Weights of a small transformer language model: RMSNorm before and after each block, capped logits.
MLP neurons of a small language model. Each row is named by its layer, matrix (gate and up: input weights) and neuron, and shows model dimensions 0-159. Each number is 500 + 50 x the weight over its row's rms, rounded and kept within 0 to 999. Numbers have three digits each. A neuron's up and down rows have the sign that makes its largest values positive.
After each neuron's rows, "fires on" lists the tokens most often at its 100 highest values on Wikipedia text that the model never trained on.

L2.gate137:466500481486455396494514526574465375540464477403503377520399440516533493538545477493526540536460455458390510521409478451527496526568385502443505536475363477524534532531510538518501434468502550465537617532519445519479486492568486409513472499489512518421559520532504459511442465560510417467510509455565547510495521458468478486526572539444495428462560542362552510475440542478495406441477476538524525468375491558472525545573518526511512462495453569486588545465480479483564566608417545
L2.up137:487523505538556447468491528512458448562431599474499450600530491448446569631473382543527540495521510593458541487469514494519426540421504434529469572492390518635505493440475479612517580544381516554483543568427479516522533463500468563495456524506531533529549598507497522563525516480556506441535517519481488402548584482528496577540514535580462441508476478475479595520504443450479414498468503505487489532433566433510460519523407570436493497597444522544543525565432568543482520533551547
fires on: " ", " de", " d", "q"

L4.gate133:463417497453525429524495423480527506547493555496417588523451450544544593456461438524509555507482490591497455453516470477527531530386440525517500425472519478391465467556429515403438480461540442537529555527543395590448461448552475395594467515397403543480466465492466478459483594511487535465510541599493501474448511473481500423508480533515549513572550520477583488429538492458576445459470432450515574516509473539414522573443474476470427441425404475468553540516416422481501505468554531
L4.up133:469430467456541432478455501389457499539523538441607518512493361548526430483518546511461488495360502505459414521587512550545496511453543444443502421532530540469506504592408528402422502452543546525569514488529471531515514422488592477526409567465418548562498475531500458453503590442492437430489509443578515451495543444428427503505448510477446520459500436582601441494590421499545416524417481508445536500531413491520495570542505471465546487465424495469516496410459491468475516540498496
fires on: "st", "d", "to", "t", "no", "g"

L4.gate60:549504522574565484423393567596535573544565564436550489540513494515438552482541535474506555442583603520508444560469500446509451517517493475503585424505444450408532552575495435496488389441522569500446479502504521577528485343457525536451528509435486503521468470536475507549586518457539475547467507508579424439501432441552538471514619531421533432585415435407530563519502522475480419538453518461516401512561470519516583519466451508431484471491471564550453528511499479510521530534536531
L4.up60:500559487526436573503527501540520464531501454567493498457519578562478513549511550436497450598451472411599430597498480510533568491534549530412406530537551513552380542460447459486482522422486526498505548500451474525473494602361465530468447515501509508556512477541483411488548490426486520444461531529412516553422554570478522483529517590460525476564440540445390478519569504556503554647563555527579489482536563467559484487458506557583396501519544423510521514497456555466545435496528558
fires on: " so", " So", " p", " f", "press", " me"

L2.gate135:541541489489471518466528489480523460497562526437508472484545514468470426471485519439626511482499572445518445417554597541471384446415622453450420455469511499598491456537535504546494441514467507465519502478533533486528566550467560535503542448529475537561570429560519454491381554474486563449544506541545522549453440474413376566450477466520486525513492556501431448487578414429427460523487535509531547578375399496522524565565593421463529567463456538505416490524498470581493513476501497
L2.up135:531500453513551559474506523457463554521514578450481550454429523599420447413476422448403566446490495455467454504542559596416599440435484432466526459579467573514556493421511510455513492507494471483500518541458494538452470600502510444472484474475538553484555524465568583484550435373496490438464511500437548464508593423475466464454484433439443492580569542484536486446447556497498573567429551502408464487501435473508520507431491479627481386507466563579498516487585478495486520461554437
fires on: "ine", "ian"

L2.gate134:489483527513462554508455456484491398501514438577553467516504533510475480507420483490423419459613528436516451526498563580541497632570541470556397451477580513530518401560533604409509552582496602516463496510526501570510531486467465608514547473530474547512566497516486482537397482453484520509507558439521521532436494515520538495384525590511503430471577449485426550596478566421551456478490586549482528571423547517447488580490578505537436521477482533502467428557545510475529500435448444
L2.up134:519454474558475484545542532477528494486473546452394513460493496474493496489477537431496476489502440445483512509542444566552468529538416522520534428473511560517486460513473511552534628502517464515484585546514498582424612546451413471484561539560503561471675549544414509520455492475506451620464472610458483452595498481539520491541546554418479514509505482570566459502477452597507542485443542563396550499576540561505585525616450516395462534435571530494541496477488556417510507445501558
fires on: "/", ")", "X", "re"

L5.gate16:536537483491507470498445388556495499575436411445412493463479502603508577481434549482494519488462517400523415471523515398469559426500475586444498535542531517513469531557543460432485491525474472538509498484460428551433544517490582480472440515561495470455433507433480561483522452418551445574453538504554380433546507437547488538502482483503496637445532511568591598564537502446494520497577514531530444557522446401492466527563483470387493545542585473464515448538455469510628479446470514
L5.up16:510491546566454500516478526533427556511477575569546437539471536494434525484468508432503477509431534509461476447446421548591479583501538520504521582520573564448501478509546506471414522539535479526514515458550560582479373534465360484491439559509459514397500546492401559571489472432497402486480382433430515537528449493515434462543516397494478530483507542457587483476558537543608454502499392482560458414486523482551533487586488554526448445465486554434458504557539607434456495474536484
fires on: "s", "em", "one", "ball", "os", "on"

L2.gate159:458533471421573531513515579556510473476467351487597508477547512474488506498546541444526418437466440510407416502454513432559567475495545450592416531514494451560393513510492514582459526448507542578553500410524474516548484580464589508586570433542490464592452531543498485471475524537496441460454592497422538499488449479435622501582493478461527474482438469576473487481517559473465456457450579473522513491457530509435564499482429529457542544499622451510495469563604525541561559470498500
L2.up159:465483616494579575463497505529373566472431432559550579556566511467479496558478473489557517484445492453509401465518404505566567505513510455495472417516575482493431534541492403513526552535408559534470427537507508517557557458478559478519410430501572536526474461411494483553487540466506444519467540439540482481473460518466578526495487450476449537484574552434542446433542441501508542572465492552463532517470560492438448481576453610463438574515494460490499417518491462420487488661466596
fires on: "es", "ing", "il", " again", "-", "as"

L5.gate193:508436486471458509597553508457489443391525489575455433472594558461477512493486481487530452492552423486445462480449464341479468462493511589537460548549504437510438395484542462539433485483480468493450565495460521546520444478471455458490588547455490504511373481566519570458522395586452472443451542494482549391365523535532551559530518584482513455505506562489495493539505540515436476421530514506532498493598397519537505473539411473495561504484618439574573482472472442463461500559486495
L5.up193:516530537583452585439469500520416476554420523490507520577543578479512541558500504444519463515589500450501585522570410437461380507428509501484506552486520424490507491518473451516510415555531482500538510500529499481519479561465523480560473478564468445530593540507590539569481484448492492502465449509490490441476496521663469528519496431558437379551594544491475547388494552523515444471428476532417514510622525521479544630528445540497430530521478656482476513469543463504507456520569456
fires on: " (", "-"

L4.gate306:458515501563529534575514469521413467465496483466567480570452570389423492532618532522521396563530508478541644473562550489452411479470543406541561517488447518439512535561464417469503458644502548483477463466570465478535460516425505440492499630439528472466466525490511482527533479415407490508506509552528536569428448542489535388493489524435418526481639521503526561506537469427488573553462409559602464522527511426541519499505466527478533501547502520538475510516549479513523542496525475
L4.up306:475507460496439594578488559518467536492498565471499461571520513431490485582579491488502428564515559464568458521490645448568452503404488470542456505560467503507552485536454476453522529578549487482456489398438495460519475495521535530526530436462552572462531512436429403518465573475486565457550570466486496595460529526539506502506464528450488450422575511582508581539495537366547549523491437571507456557535449384575546406495395524501578528565474442530458467483578547544464534478591504
fires on: " h", "–1", "/", " wh", "–2", "se"

L2.gate106:525566518482457532506506472449448531575452612530579552610523587546473479539543489482517510586497517482546506500508438490512482604450446502483480422475438483479537456575536519401587596503491534515448511543491562505441524531485581447476439503547489424363524467534495502498531555499503611421495441548533501496508621521472564506510432560556518523455439479518506592385520446509498463516532411532417490558437528439570549493523574588467577509519469577479535417549476603514503469517478435
L2.up106:492442507582480539559464435515518521504525550456533611549427530473458492499513476549415498496546477557588572421522518549551500578459552496494482471465518488495527472456534474478516588432452588474533487390482539518485468457471434478464529477589438573467510538544555463590515471470593595500515440564457468516515464532391483467496473487583523490468517572480566544413538431518538563545455509497406443545515439447647525506514484492391607463538447518565460498475590604585531496505504433
fires on: " h", " at", " that", " and", "ive"

L2.gate438:500426460504414527651429565543413478540520573530555518465465559538501572537465504466504547511560539556526402545564569472477548608512421495387471456512558444556526417495572464442566479558418490511473582504499521503498539443516442502469483452449479512495514502507533479470542522501526435498441422579562493464528488500528417523515517466551485568504537558475515509520550472518557511496456464562450430590474492497449561569485557424486469535468439469528394484460563560535472610444544339
L2.up438:413419499475551562426420495529552529502540506562511494439473516483532438523492496465567455468570391436515483499452426529510589462581489453497443469554517550535507545446533595528388422554496511490523493463572550500522428475473452527552559492492441529508563495559504553544525549563555477581550541514458617483541426548409515394455511525548550507548498485485527484524547599451454526512446487451465498438590436490517572500468565500522516463471456478475327469513406487502509465378463572
fires on: "ic", "ur", " and", "an", "4"

L2.gate259:469519523474503447466587471504463496444535523400465465424501558581493491530501452533574444465472557551568445429470519434470533435472427523508482525550504513439431442458473510476387443578612524435439473506568471368575450545526600542573602465459499425527419500563455375487553505531504510503556485432515598534496567581540482474490587448472471532442514517495577588500565485470450515456461431561544467505520520591526487605560536542538499500473453526424516443543530479468481499496524488
L2.up259:474522546432613443548505403498468516461449521482491401490470534494499541546560464498573491593480531508549532393493450538512492548502488595512582556495594494489362472451459492367496427518498560460524553538548479537486491546403457424583522491475479437495469485578515413482432537465577524487544414570476508451577554535508507409453539443547465545490527555512622512528570494531589517465508472481528408548554504581489460547481438500427487393536589489525515474491486499459468527517484437
fires on: "s"

L2.gate5:462419453469537475494484510508458488523547599472507487452479557524520460512458568517520511485482506579539451532478464510474471582571436450491489495575546453436511440557476497612492493547520447467586519470615530490453440588524568569513572533570447451509449508404558479511572538497405499487438544475389471503564566430451476513507440552584599538465521477517517529494504490602509484385489606498474581529414606510495509603374429480409479514596506532472497468531528504460532524475528498
L2.up5:530451536422497495484515612514452540477489543513505519439524497484585480512467531495501503506429512554508401435415510449503508567511443451491518513503587456475529445525462415555514455550480487520522498539569572418519492547516556628491531454478504422430451463379491447505479543502462496484487585491484435588578540472492443487590410594538550492469455450540521556507505449570462461418478612487514481533485536545430593541433459462351407487599489524496465465602504527436495581507555498
fires on: "es"

L2.gate407:450503482460441597463510372504501436533465533555475451565590547465525547510477539544497480546536608570511390491467472498397503383579533505500491577566533449454471499451526498525496525578447411563426559575502589427513499490468531535452564475475521473488466407489451385536501483550543485619461494562537523446511486524548476541469431474458459556511566480479611534530482588519518475523508517403554508407464533457407447432468466461519547553564466443464515509412476572468523497502512490
L2.up407:516504467416466461487616569388575498465478534608476495505427492546527565509419526488506554544375450475517574537480458585483433543523480472460484424469570493559475486591457561544439515489522559516468523397526443563424517511529472470414487515417498439540440465523456627531504462442411468496461474494458568596529448520475468436507426499536442447603530493484483450478404518541479510539516575509468525493479503469504444603453522444423534504518588612463473519532518458589481523494502528
fires on: "25", "20", "26", "27", "65", "06"

L2.gate424:405413480552567460529409485532497574423481458560514399578473395502541547559570490399531434530502475438456557468485506470467544585451444552535515468581541492570399519476512495494568466562500497454515473497525482531562467588394471500497639512512367450507490501573501571478480578464463558491479513568557460527499401533471463436570558517458445497502595471483509490478529592519528503562506483482493504598461525484491535371519462530556519481564534428497542471483436550486546527501485549
L2.up424:530505481445585529595440440438510474480421577529502521489461575511450555509546522536506501491558533542496482500469528552527438554544498441516541483485496503531555484458571560494421552443554627509502461517511580414411427425533469507523477482456541450382530429458552450502562465527488536551535497470439470488534629600438472562416478468478575578435474558445533495556508488515522510521464484546388389479549429527520471499583641554422521501544448538536498413506449560479461483452492459
fires on: " h", " gr"

L2.gate115:485489444554517476494478428496528377454445445516460527528476570483496506472581483438515551388604498462467505522573462466497607497518430465426508473510513512528548503496513512435559484585485495475472475460535430524482470409422573554429496443549476464532558454549496438521477533469529583445484543522490435465516556502441582564446369490488471491447543514469544501516554540420477602422524619385423498500493497402448518520477495522507522504566531464457460456445473561394407596424544484
L2.up115:435442491541502556527458490527457515553480585494480549409477557529463508559524498464541552474507489568511470467511461587488496562604431478518555416464480456475485525418562537490541501462411439528488505541561511491367498413453553485483525519491432497527516552381562491512527578536485523455522450556517603410533522468437663551442430404524521589541489511541512500500530523527485525491620575512593502434468460506458512510508559529538483458442459572500461384440563579432470542461465533
fires on: "ice", "an", "ne", " result", "4", "3"

L5.gate387:511444481472501475339491559579431498532527539442484513521412382625598522518517552574378485533521488504486479519467506523474480417563536573459377499473521550499490468532406476483514503553386482456499541496458488503445500515588521469459505512479476484488479531497533508490531515434446525540441553487497589489544462394491551462499545508386494535529517607465457581592531523541525437508584420450572542588535457511557554514554457483458506507483497464528453467442398563498486493533412544
L5.up387:534449491466618468434425403463600409509496564515497529427473582501412535423535472601473527557502457552479496542453424513535475485552454470565476440532505532565394500426482472514515553476452476510463489534513493578484495526435441486511531382498412504464499560497566416455472381536488464511504470528457476420505447504537449458551452442588589549503432460509470535525508609457545511534510415484514577597475415510524479463517504418500477526493490457464560406576582449446529501516511436
fires on: "s", "y", "h", "one"

L5.gate408:577504541576592550575547509493548527501429474510502505476405503499511491533589512445553535490576479473500499487546568501394463426548451494390440420502478482461463509522473592461545515495477458567552505485529560517489462511381517501381495512481420474471385564504531496484526525508557522557528551521503474422576538377580429487545544539393570546547472495446457444493493517476544438507442560444449571474569484461499492490464548546602408468479452466485450483508522481518463378575428428
L5.up408:462472503625543441576476528440514421530462439624514606505491555558499481526455471442557503605514595499540468645548491493501465446415567498437490522518424516498393603435543435479522530478471472483530485428495417467464563493444562501504452461552543508506485494607537555518523543475514616475468503496507423480497457410450452455533525553462503426485598464495488524483519473519500502505508478399520533381532478487522510516500564467488509572498416565421494524483629470569493514498531522
fires on: " at", " At", "lo", "la", " home", "mo"